MLP neurons of a small language model. Each row is named by its layer, matrix (gate and up: input weights) and neuron, and shows model dimensions 0-127. Each number is 128 + 32 x the weight over its row's rms, rounded and kept within 0 to 255. A neuron's up and down rows have the sign that makes its largest values positive.
A block is one neuron, or neurons of one layer that tend to fire together. After each block is what it responds to, as a language model described it from the Wikipedia text at the highest values.

L5.gate28 [126 185 108  88 114  99  47 168 128  91 146 103 123  65 158  86 120 115 118 140  84 134 138 161  58  80 130 163 116 147 179 106  98 120 139 122 152 145 161 170 164 154 127 151 110 133 166  84 153 101 119 165 154 164 163  71 244 132 175 113 128 149 158 153 124 150  80  64 127 102 113 108 181 165 108 182 155  89 148 162 144 106 155 119 131 169 101 185 112 207 110 110 104 118 105  98 136 104  74 159 138 160 150  97  82 163 180 131 121 141  95 152 139  69 118  45  33 100 194 164 119 166  78 113 114 119 125 158]
L5.up28 [132 179  77 198 153 121 133 118 108 157 122 112  88  96 156 144 135 144  86 114 148  78  97 133  89  95  84 110 118 102 142 129 115  98 131 143 131 161 122 141 117 138 109 141 138 121 101  94 147 134 131 138 153 157  63 200 146 146 113  72 121  89 111  90  67 132 106 127 150  87 150  75 148 169 149 147  83  85 122 180 109 119 143  86 111 140 121 153 125 128 123 117 144 180 117 137 121 133 146 105 173 143  90 112 140 105 166 125 132 140 150 174 164 109 150 136 105 129 149 135 179 141  90  92  86 147 166 127]
L5.gate150 [ 91 105 151  98 108 113 125  81 142 131 179 145 117 122 150 118 150  94  58 124 109 145 132 103 144 150 130 139 163 132 146 187 133  75 160 182 144  80 138 149 140 145 169 204 131 161  80  99 164 136  95 165 137 175 186 125 140 123 148  55 188 136 136 160 183 164 153  83 111 101  87 170 143 111 187 131  97 115  98  91 108 156  73 156 156 150 116 179 109  85 168 166  83 109 112 154 174 120 178 132  80  59 130  87 164 102 128 105 122 156 153 124 108 103 103  67 150 117 141 122 152 107  96 134  99 132 159 143]
L5.up150 [112 178 107 156 138 143 131 138 121  60 160 106  78 113 122 123  92  92 187 117 149 107  91 138 123 112 124 110 126 110 149 123 107 122 159  98 103 102 105 110  81 162 122 194 117  75 184 125 102  87  86  59  85 165 170 157 115  82  83  92  99 143 111 128 107 132 128 182 126 139 141 124 165 201 128  93  78 103  96 165 172  69 152 128 145 135  87 126 146 170 139 138 136 158 104 135 115 137 153 154 140 200 134  78 128 117 171  98  84 177 126  90 124  82 107  92  54 126 174  65  59 146 101  86 149 156 132 146]
L5.gate162 [141 100 127 125 146 138  69 200 113 208 100 113 115 123 132 135 143 168 155  60 164 124 109 142 144  74 144 131 102 121 124  89  97  75 157  97 137 161 140 142 143  87  92 123 117 174 159 129  89 113  96  75 114 155 189 203  94 168 124 117 164 222  64 129 114 146 134  87  98 118 106 166 161 155 106 108 101 105 155 133 106 131 124 122 140 134  28 120 157 122 196 154  87  89 142 143  60 195 181 152 156 166 119 125 185  85 152  80 117 120 131 161 128 174 127 109 112 135 129 159 119 151 130 117 184 132 178 160]
L5.up162 [193 111 132  92 114 153 121 132 164 137 161 165 168  99 165 127 113 152 136  74 182  86  93 143 136 157 137 134 129 157 126  88 103 164 104  68 133 135 134 165 135  73 111 118 105 148 107 115 166 141 101  91 126 177 164 172  89 134 145 150 135 129  77 166 121 123  29 126  98 124 104 182 148 123 102  95 137  85  99 169  77  60 103 114  88 132 105 162  90 185 200 102 144 105 146 105  52 137 148 158 165 116 129 110 163 127 133 159 118 139 135 111 146 177 146 152  34 127 157 158 134  90 108 128 134  95 196 135]
L5.gate217 [ 89 169 109 186 196  91 139 156  99 132 150 126  90 126 120 151  69 136 159  72  90 169  94 104  88 122 128 178 112 147 158 118 109 165 165 152 119 137 140 154 134 138 166 169 174 155 188 139  78  71 102  84 117 125 178  81 115 110 156 138  56  58 110 136 124 113 171 106 113 121  92  85 138 160 153 120  73 104 186 137 153 146 125 127 122  99  99 141 119 150 158 108 111 140 107  96 158 129 139 132 131 120 173  93 158 126  91 157 186 164 155 142 126 116 146  97 160 117 136 165 143 150 140 123 129 183 204 142]
L5.up217 [189 137 113  73 157 110  64  87  94 117 102 148 141 153  72 146  86 130 108 101 117 104 131 105 129 163 178 147 144 135 115  86  94 116 100 159 121  79 113 110 170 130 154 116 130 167 109 114 136 168 106 117 138 123 121 196 155  91 125  88 116 124 162 100 161  79 105 135 158  58 131 142 140 154 151 113 131 104 151 101 125  93 104 153 124 134 134 141 132 104  99 121  83 104 127 186 144  84 125 104 153 143 120 151 141 109 109 166 139  83 150  80 170 101 113  81  93  72 116 123 115 168 116 140 171 153 107 126]
Responds to: Words defining a person's family role or birth in biographies, e.g. born in "(born 1953)", wife, eldest daughter, princess; weaker on assorted word-final pieces.

L6.gate193 [164  49 111  97 136 152 156 112 142 191 140 124 134 110  98 118 132  92  73 152 209 137 141  91 113 148 110 123 109 119 132  88 137  76 106 129 123 123  88 144  98 156  83 108  85 135  83 174  57 144  94 133 115  99 104 132 170 137 173 133 108 135 109  77 141 177 103  94 169 139 183 137 133 136 131 133 158 124 129 128 106 138 210 175 146 126  83 143  81 123 115 132 145 145  96 171 125 178 118 100 174 185 121 170 131 195  89 170 171 126 127 207 105  92 162 110 124 118 201 119 139 125 159 151 140 111  75 127]
L6.up193 [ 91 123 114  41  84 210  99  77  94 129  95 118 197 146 178 126  85 101  56 146 173 125 138  95 146 160  85  71  94 138 126  84 131 109 167  66 113  95  98  98 134 187  82 198 160 145 147 113  86 145 120 133 102 163  73  99 131 109 167 166 141  82 130 132 142 162 122 158 184 120  81 170  98 170  95 101 136  81  94  88 138 199 116 133 154 142 132 126 167  83 128 128 142 122 134  86  54 171  93  78 126 167 133 133  79 169 121 147 138  75 141 144 127 124 139  96 120 142 192 145 135 138 114 119 156 127 104  96]
L6.gate465 [145 149 128 104 164 147 149 147 121  87 123 116 152  93 122  84 124 149 111 139 108 191 134 171  99 140 170 146 168 164 137 130  73 104 126 132  89  90 123 108 107 102  77 161 160 189 138  48 136 179 143 123 127 133  96 137 136 182 179 115 155 118  90 155 178 139 124  87  87 110 190  74 103 167 130 108 138 130 143 120  98  77 103  93 153 153  96 117 101 149 141 132 164 169 128  87 103 193 116 126 133 131 106  62 134 154 160 160 125 101 137 126  60 105 115 141 109  88 183  82 145 168 183 121 116 121  59  94]
L6.up465 [157  96 137  76 204 203  93 133 204 162  87 166 102 132 146  78 130 121 142 171 123 153 182 143 106  68  85 111 142 161 142 129 150 119 158 107  51 134 148  88 104 103  93  77  91  78  93 165 181 138 121 158 137 179 151  83 107 123  25 137 118 128  93 153 111  77 158 143 127  94 140  93  83  62 136 181  94 135 106 189 131 126 110 126 194 156  92 134  99  47 168 113 136  99 124 162  89 137 136 185 143 103 117  68 177  75 132 128  54 133  99 104 102 132  74 156 161 141  90 151 154 146 158 111 128  88 127 134]
L6.gate495 [157 144 124 143 112 199 194 118 142 105 182 195  80 110 110  76 142 125  92 223 166 141 116  89  99 129 117  72 145 116  86 127 140 129 110 157  96 135 124 118 128 118 156 154 136 142 118 161 108 156  84 102 121 194 130  92 112 178 149 158 156 117 134 131 152 131 134 104 156 140 128 127 176 135 126 104  73 132 149 234 159 134 152 153 103 168 137 102 161 129 106  52 100 133  55  60 134 131 105 150 161 158 113 111  63 168 131 141  91 124 148 171 115 125  84 169 186  85 138 153 108 124 109 138 200 112 104  92]
L6.up495 [140 132 110  57  86  87 153  92 166  86 173 146 112 129  97 122 142 169 104 171 156 161 160 120 108 135 108 112 131 110 142 136 153 138 104 133 114 134 132 130 176  67 121 190 155 129 122 109  99  99  92 133 123 123  98  99  86 153 169 119  77 168 134 186 131 164 101 136 168 120  93 160 158 174  81 156 159  82 160 180 115 164 152 125 180 131 142  81 162 171 117   8  70 214 101  79 152 155 133 135 215 104 134  95 127  94 110  80 106 119 134 142 135  81 118 146 135 128 143 133 116 121 169 115 139 138 103 101]
L6.gate797 [121  97 164 127 188 121  95 154 172 103 143 104 142 110  79 104 133 141 139 102 132 131 112 116 129  77 188 106 132 105 144 120 168 107 167  94 128 118 179 118 120 134 104 165 141  81 136 110 163 154  86 155 153 175  84 113 120 121 115 144 140  71 147 116 136  88 129 119 121 161 139 195  79  83 195 124 105 113 176  57 132  70 114  92 115 116  96 155 137 144 120 106 135 113 106 146 125 113 171 115 129  96 141 122 115 120 132 155 137 132  42 116  93 126 112 164  88 128 137 134 204 101 144 126 144  83 116  93]
L6.up797 [113 125 167 113 164 139 164 126 121 185 158  83 175 187 163 117 185 146 146  84 184 179 136 127 139 187 153 133 125 113 152 110  81 173 135 182 151 203  99 162  85 129 125 149 133 151  42 157 177  97 153 142 133 156 114 126 107 156 154 202 135 136 119 142 146 107 128 182 136 127 143 107 141  63  96 146 121 138 157 174 119 127 116 127 108  97 137 116 124  70  88 131 148 164 151 169 172 146  92 107 127 166 101 139 102 116 172 115 103 117 108  95 133 108 116 181 126 131  97 155 177  74  65 119 131  81  85 134]
Responds to: Function words just before a main verb, mostly infinitive to after seems, appears or decided, plus modals, did not, has, had.

L6.gate179 [143 105 128 156 112 142 100  94 153 159 149 162 159  93 143  93 135 156 142 135 137  71 182 110 140 113  95 103 176 156 162 158 101 102 161 163 119 133 115 136 142 128 116 143 120 126 161 137 125  97  92 116 141 147 172 153  81 157  97  51 163 129 119 114 116 103 160  95 155 219 168 169 132 129 123 129 105 117 129 134 132  77 109  73 127 101 113 144 128  95  81 142 113 134 155  52 150 150 143 170 101 124 188 158 163 128 170 190 154 165 122  99  81 107 128 105 120 147 122 116 202 143 174 147 172 127 105 119]
L6.up179 [152 126 101 101 150 171 110 141 113 159 127 120 103 152 152 111 168  77 154 112 146  83 118 161 168 106  99 116 136  94 106 103 103 150 129  90 154 116 124 145 114 128 130 200 167 114  81 129 138 124 184 147  71 117 156 213 186 109 150 123 161 128  72 143 117 115 145  85 125 143  97 111  98 107 121 102 106  87 119 168 127 136 128 181  85 146 120 124 126 102 144 198 143 123 125 114 104 169 173 129 102 156 160 103 120  89  91  92 121 125  50 168 110 124 182  85 152 149 106 112  96  86 131  53 139 201  87 167]
L6.gate215 [156 119 174 152 182 161 147 100 151 118  78 147 157 117 132  78 181 179 123 156 148 114  93 112 129 157 185 151 136 107 168 116 125 102 172 146 118 159 104 158 117 136 145 103 109 150 133  88 167 133 101  79 139  77 127 109 144  95 167 128 127 141 122  96  89 124 131 145  91 119 139 155 118 116 136 158 159 147 116 136 116 139 155 143 134  73 140 191 101 154 119 136 142  79 166 108 133 135 104  78 103 196 122 124  73 139 191 160 106 103 153 153 118 162 130 123 130 100 164 113  50 147  72 111 119 129 159  72]
L6.up215 [154 193 147 134 165 129  78 168 127 121  80 175  99  80  91  54 176 113 129 155 197 124 109 159 103 122 205 102 137 187 134 102  93 142 147 143 135 112 136  98 160  89 141 163 164 127 126  57 132 148  60 135 118 125 147 130  93 118 206 175 128 124  71 130  80 113 109 171 145  95 109  91 129 136 214 128  76 152 111 150 114  80 165 146 144 150 145 172 122 132 146 128 112  93 157  86 115 148 101  78 104 211 153 124  86 217 149 164  81 143 150  94 104 115 150  67 125 118 115 122 108 153 138 112 112 167 124  65]
L6.gate220 [118 153  88 179 133 157 103 138 104 181  72 153 124 104 111  79 127 117  91 122 138 137 171  97  73 111  86 117 155 137 126  96 148 157 143  79 145 179 165 120 132  93 146 113 111 118 101 127 162 125 148 140 161 130 115 150 131 138 139 115 107 157 118 145  67 202 124  83 108 118 157 138 128 101 156  75  43  89 122 160 122 171 175 148 163 137 126 139  86 131 166 139 142 148 102 111 130 146 108 176  69 127 131 108 112 136 124 139 145 105 158 172 124  73  94 146 129 121 118 152 111 157 138 146 103 135 112 121]
L6.up220 [124 142 189 187  86 134 142 157  97 155 136 163  93 138 190 102 105 134 150 170 139 129  91 115 168 136 129 137 135 203 204 119  76 186 112 153 160 119 175 102 123 148 163 222 175 136 161  76  77 122  92 105  80 129 172 130 140 118 107 121 172 114 138 158 172 142 160  40 124 122  61 134  89  88 127 132 141 112  92 136 122  98  78  91 135  87 113 151  85 126  72 115  57 122 143 118 174 142 123 125  77 122 141  79 151 173 147 128 121  60 118 128 135 121 106  90 120 128 124 137 105  97 133 150 111 138 109 134]
L6.gate884 [104  82 121 152  76 117 154 155 102  95 126 105 109  65 124  88  75 170 143 199 183 128 151 157 118 112 157 169 131 116 141 156 161 149 142 176 138 147 141 124 114 125 151 121 148 121  81 116 194 113 138 126 178 178 128  81 154 135 105 165  92 149 113 162 138 114 100 217 140 114 138 143 108  84 110 148 165  73 157 132 153 102 135 111  89  67 110 114 101 115 132  77 118 131 114 146 151 166 167 144 145 150 133 144 118 145  68 133 168 140 135 192 114 109 117 139 189  55 124 134 140 112 153 139 109 106 103 100]
L6.up884 [133 123 108 141 100  85 120 149  88 139 156  89 153  85 186  81  95 119 163 194  87 113 111 168 119 154 149 225 102  98 108 114 151 161 122 211 166 114 163 136 131  73 136 104 163 131 122 137 193 147 127 138 127 193 102  70 116 151 115 112  49 139 127 144 120 147 152 180 127 130 134 130 119  38 134 162 155 151 105 156 154  76 131 108 100 130  47 131  63  99 138  60 116 138 115 154 152 147 139  94 134  98 133 113 125 144  79 138 178 124 124 152 132 132 129 157 185  86 122 154 185 164 131 104 108  95 111 101]
Responds to: Fires on word-piece continuations inside personal names, mostly Korean and European given names such as Jo(on), Hel(en), Tae(-ho), Alessand(ro). It also fires weakly on articles and other tokens mid-sentence.

L3.gate591 [ 65 132  62 119 151 115 139 133 145 154 116 153 136 203 136 174 122 153 119 148 165 133 122 131  88 109 126 154 129 130 178 108 106 146 157 117 155 126 129 118 121 158 128  79 170 146 155  92 123  75  90 145 174 115 151 112 188 128 124  91 149 132 129 142 143 124 132 118 117 153 103 102 117 174  82 201 106 109 190 133 124 122 123 136 123 105  87  83  92 140 193 122 137  94  90 122 114 152  95  89  73  97 104 137 103  99 158  67 175 173 163 158  61 142 130 144  69 114 119 136 121 120 150 103 119 100 164 120]
L3.up591 [168 162 173 150 154 151 148 145 152 176 121 101 143 120 124 121 157 132 109 101 155 148 184  97 134 186 179  82 134 166 151  87 133 146 108 201 176  89 165 150  57 183 123 101 181  92 125  86 179  65  95  98 154  89 137 136  95 154 139 106 102 181 166 119  69 186 139 184 112 126  98 125 136 173 140 164 119 159 152 158  83 142 110 171 122 131 168 147  97 192 158  96 101 149  85  86 145 140  74 121 103 100 174 109 103 154 118  98 181 166  98 128 145  83 102 125  81 150 156 153 145 124 153  97 129 176 129 118]
Responds to: Final subword pieces completing nouns for a person's role or occupation, such as superintend-ent, physic-ist, astron-omer, Comm-ander, plus words like member, player.

L3.gate921 [107 153 175  65 169 148 102 100 147 111 145 145 128 140 157 122 188 150 181 147 205 127  93  97  92 153 102 105 124 123 174  64 117 117 135 127  89 130 130 120 152 104  90 143  84 101 114 141 162 126  69 122 182 176 150 136 158 127 115 138 152 116  96 142 138 135  45 127  72 117 117 200 128 128 160 138 149 147 150 118 125 165 130 152  84  93 136 117 130 117 121 114 126 137 164 124 107 134 120  78 127 150  96 133 116 117  84 148 179 101  70  63  77  89  37  94 111 149 136 161 130 105 122 117 156 119 127 178]
L3.up921 [104 132 104  46 190 135 100 171 170 100 114 168 155 104  94 107 187 123 113 171 163  78  88 138  93 177 138 106 164  92 110  91 177 107 127 185 151 108 171 154 129 128 116 152 134  72 112 152  94 146  97 128  77 129 164 109 147 141 144 193 107 140 109 118 116 107  94 161 126  40 129 130 160 160 109  99  98 197 200 116 122 108 118 116  92 125 149 150 146 177 142 123 155 106 174  78 128 146 177 142 118 138 130 120 121 162 113 119 122  88  91  97 114 119 123  71  85 111 126 153  92  60 144  93 122 130 183 110]
Responds to: Infinitival "to" after verbs or adjectives (want to, began to, able to), plus not, also, and modals just before a verb.

L5.gate205 [146 153  97 153 133 112 116 172 159 103 148  98 105 105 137 110 111 165 136 147 118  77  95 128 115 168  91 115 124 129 139 156 123  66 131 105 162 155 162 112 125 117 114 151 111  83 161 173 166  29  95 132 109 159 144 151  92  99 128  72 157  95 131 119 153 155 147 132  86 123 138 130 127 167 156 157 145 120 164 136 134 131 151 137 121 142 132 144 184 144  84 114  98 136 108 144 168 123  87 140 158 143 158 155 165  87 148  70 114 100 153 130 151 114  74 136  90  60  99 136 120 118 150 103 112 104 160  69]
L5.up205 [133 168  90 164 116 116 145 135 156 141 143 101 145 133  97 170 120 104 108 152 174 145 121 150  88 163 149 160 136 159  83 134  78 123  71 115 155 161 235 123 112 104  50 157 146 143 156 128 136  93 131 126 115 116 185  72 157  65 123 129 173  89  82 125 126 141 145 144 156  77  93 186 180 160 123 168 120 148 175 150 153 129 164  99 156 169 123 112  87 126 117 133 112 121 209 179  53 192 100  88 129 161  83 153 121  85 148 167 114 128 148 107 133 123  99  65 113 143 124 126 142  77  99  62 112 101 162  65]
L5.gate434 [158 172 102 147  94 134 120 144 175 130 139 127 161  95 123 130 125  86 124 119 146 172  63 183 121  67 113 140  61 104  85  63 164 125 136 142 152 113 150 102 128  96 137 157 187 122 125 130 154 135  78 127 108 183 150 137 128 114 162 141 137 100 159 137 142 157 147 165  80 121 102 172 180 227 156 165  97 104 123 149 135 134 121 126 107 110 111 130 145 104  98 122 166 177 108  87 128 144 119 154 154 149 130  75 105 122 110 119  76 151 101  77 104 135 119 105 134 128 164 105 114 153 159 125 104  74 117 105]
L5.up434 [120 150 146 179 113 150 129 119 103 131 134 128 182  88 138  85 156 117  96 134 116 132 107 194 138  88 132 139 173 141  92 118 161 153 204 129 120 121 165 122 143  79 155 176 186 113 130 100 144 139 177 161 123 163 117 125 181 111 109 141 145  64 152 156  95 140 125 129 171 103  65 119 169 181 129 155 179 125 133 134 109 125 139 112 107 100 153 179 178 120 126 125  78 136 141 113  78 146 117 120 172 144  60 110 117 129 114 103  87 113 125 163  73 133  87  82 141 120 157  96 168 154  75 187 156 145  98 159]
L5.gate502 [ 70 134  98 113 157 166  96 132 144 145 162 168  98 142 140 144 172 122 186 168 116 104 160 114  80 156 124 106  79 148 117 110 125  47 116 134 146 153 114 180 162  93 170 154 177 133 135 127  83 103 152 109 148  99 103 127  98 111  87 114  77 135 145  91 147 114 143 135 152 118 109  86 142  87 109 139 188 147 161  85 127 159 146 155 146 187 117 186  86 111 109 158  92 194 149 142 118 101 103 178  54 132  91 109  85 146 105  96 140  89 158 151 121 152 135  85 113 136  46 112 140 126  91 143  96 102 104 162]
L5.up502 [143  60 122 102  89 122 101 183 126 111 176 102  75  85 176 122  97  79 136  76 145 167 115 117 179 114 136 150 134 164  96 122 140 154  88 150  37 134 110 130 132  84 134 139 165 117 170  79 149 102  85  88 112 167 123 154 101 181 171 119  87 158 107 118 138 122 120 144 139 105  90 126 169 119 165 127 135 151 180  64 150 104  89  95 194 144  86 134 128  89 215 130 105 111 136 154 176 155 152 201 141 151 139  66 125 133  87 131 144  90 120 113 146 149  89  80 124 136 107 125 111 165 151 140 117 138 157 129]
L5.gate828 [130  88 129 121  82 160  94 135  89  93 165 130  89 163 162 113 160 172  83 126 112  96 143 177 123 192 152 108 180 175 151 112  72 142  79  56  82 145 141 157 137 116 161 145 184 146 102 125 126  91 107 113 150 162 102 170 127 103 111 124 188 111 166 123 197 161 104 120  97  33 168 169 169 112  89 132 100 106 184 144 131 134  78  44 131 135 112  92 147 144 197  90 162 135 105 102 104 139 188 135 131 103 144 139 138 133 112 187 161 116 102 118  88 107 132 108 183 118  92 223 147 116  78 128 174 109 142 100]
L5.up828 [165 125  85 101 154 108 126 136 184 172 142 117 134 127 146 135 122  71 119 135 184 135 107 127  74 118  76 159 129 152  73 120 167  99 152 141 128 109  65 130 146 139 157  63 126 106 159  59 142 164 133 129 139 158 167 123 119 112 165 129 167 131 116 163 110 116 125 172 140 197 163 127 124 117 133  92  85  97 151 116 107 143 107 131 143 111 125 103  90  71  84  77 121 121 155 221 131 130 116 124 139 150 124  58  82 135 115 142 119 114 127 122 176 133 152 164 155 124 135 154 131 101 106 123 137 134 134 142]
Responds to: Mainly "to" after passive belief verbs (considered to, thought to, assumed to) before "be"; also word-internal "y" (Seyyed, Hiroyuki) and "1" in years like 2016.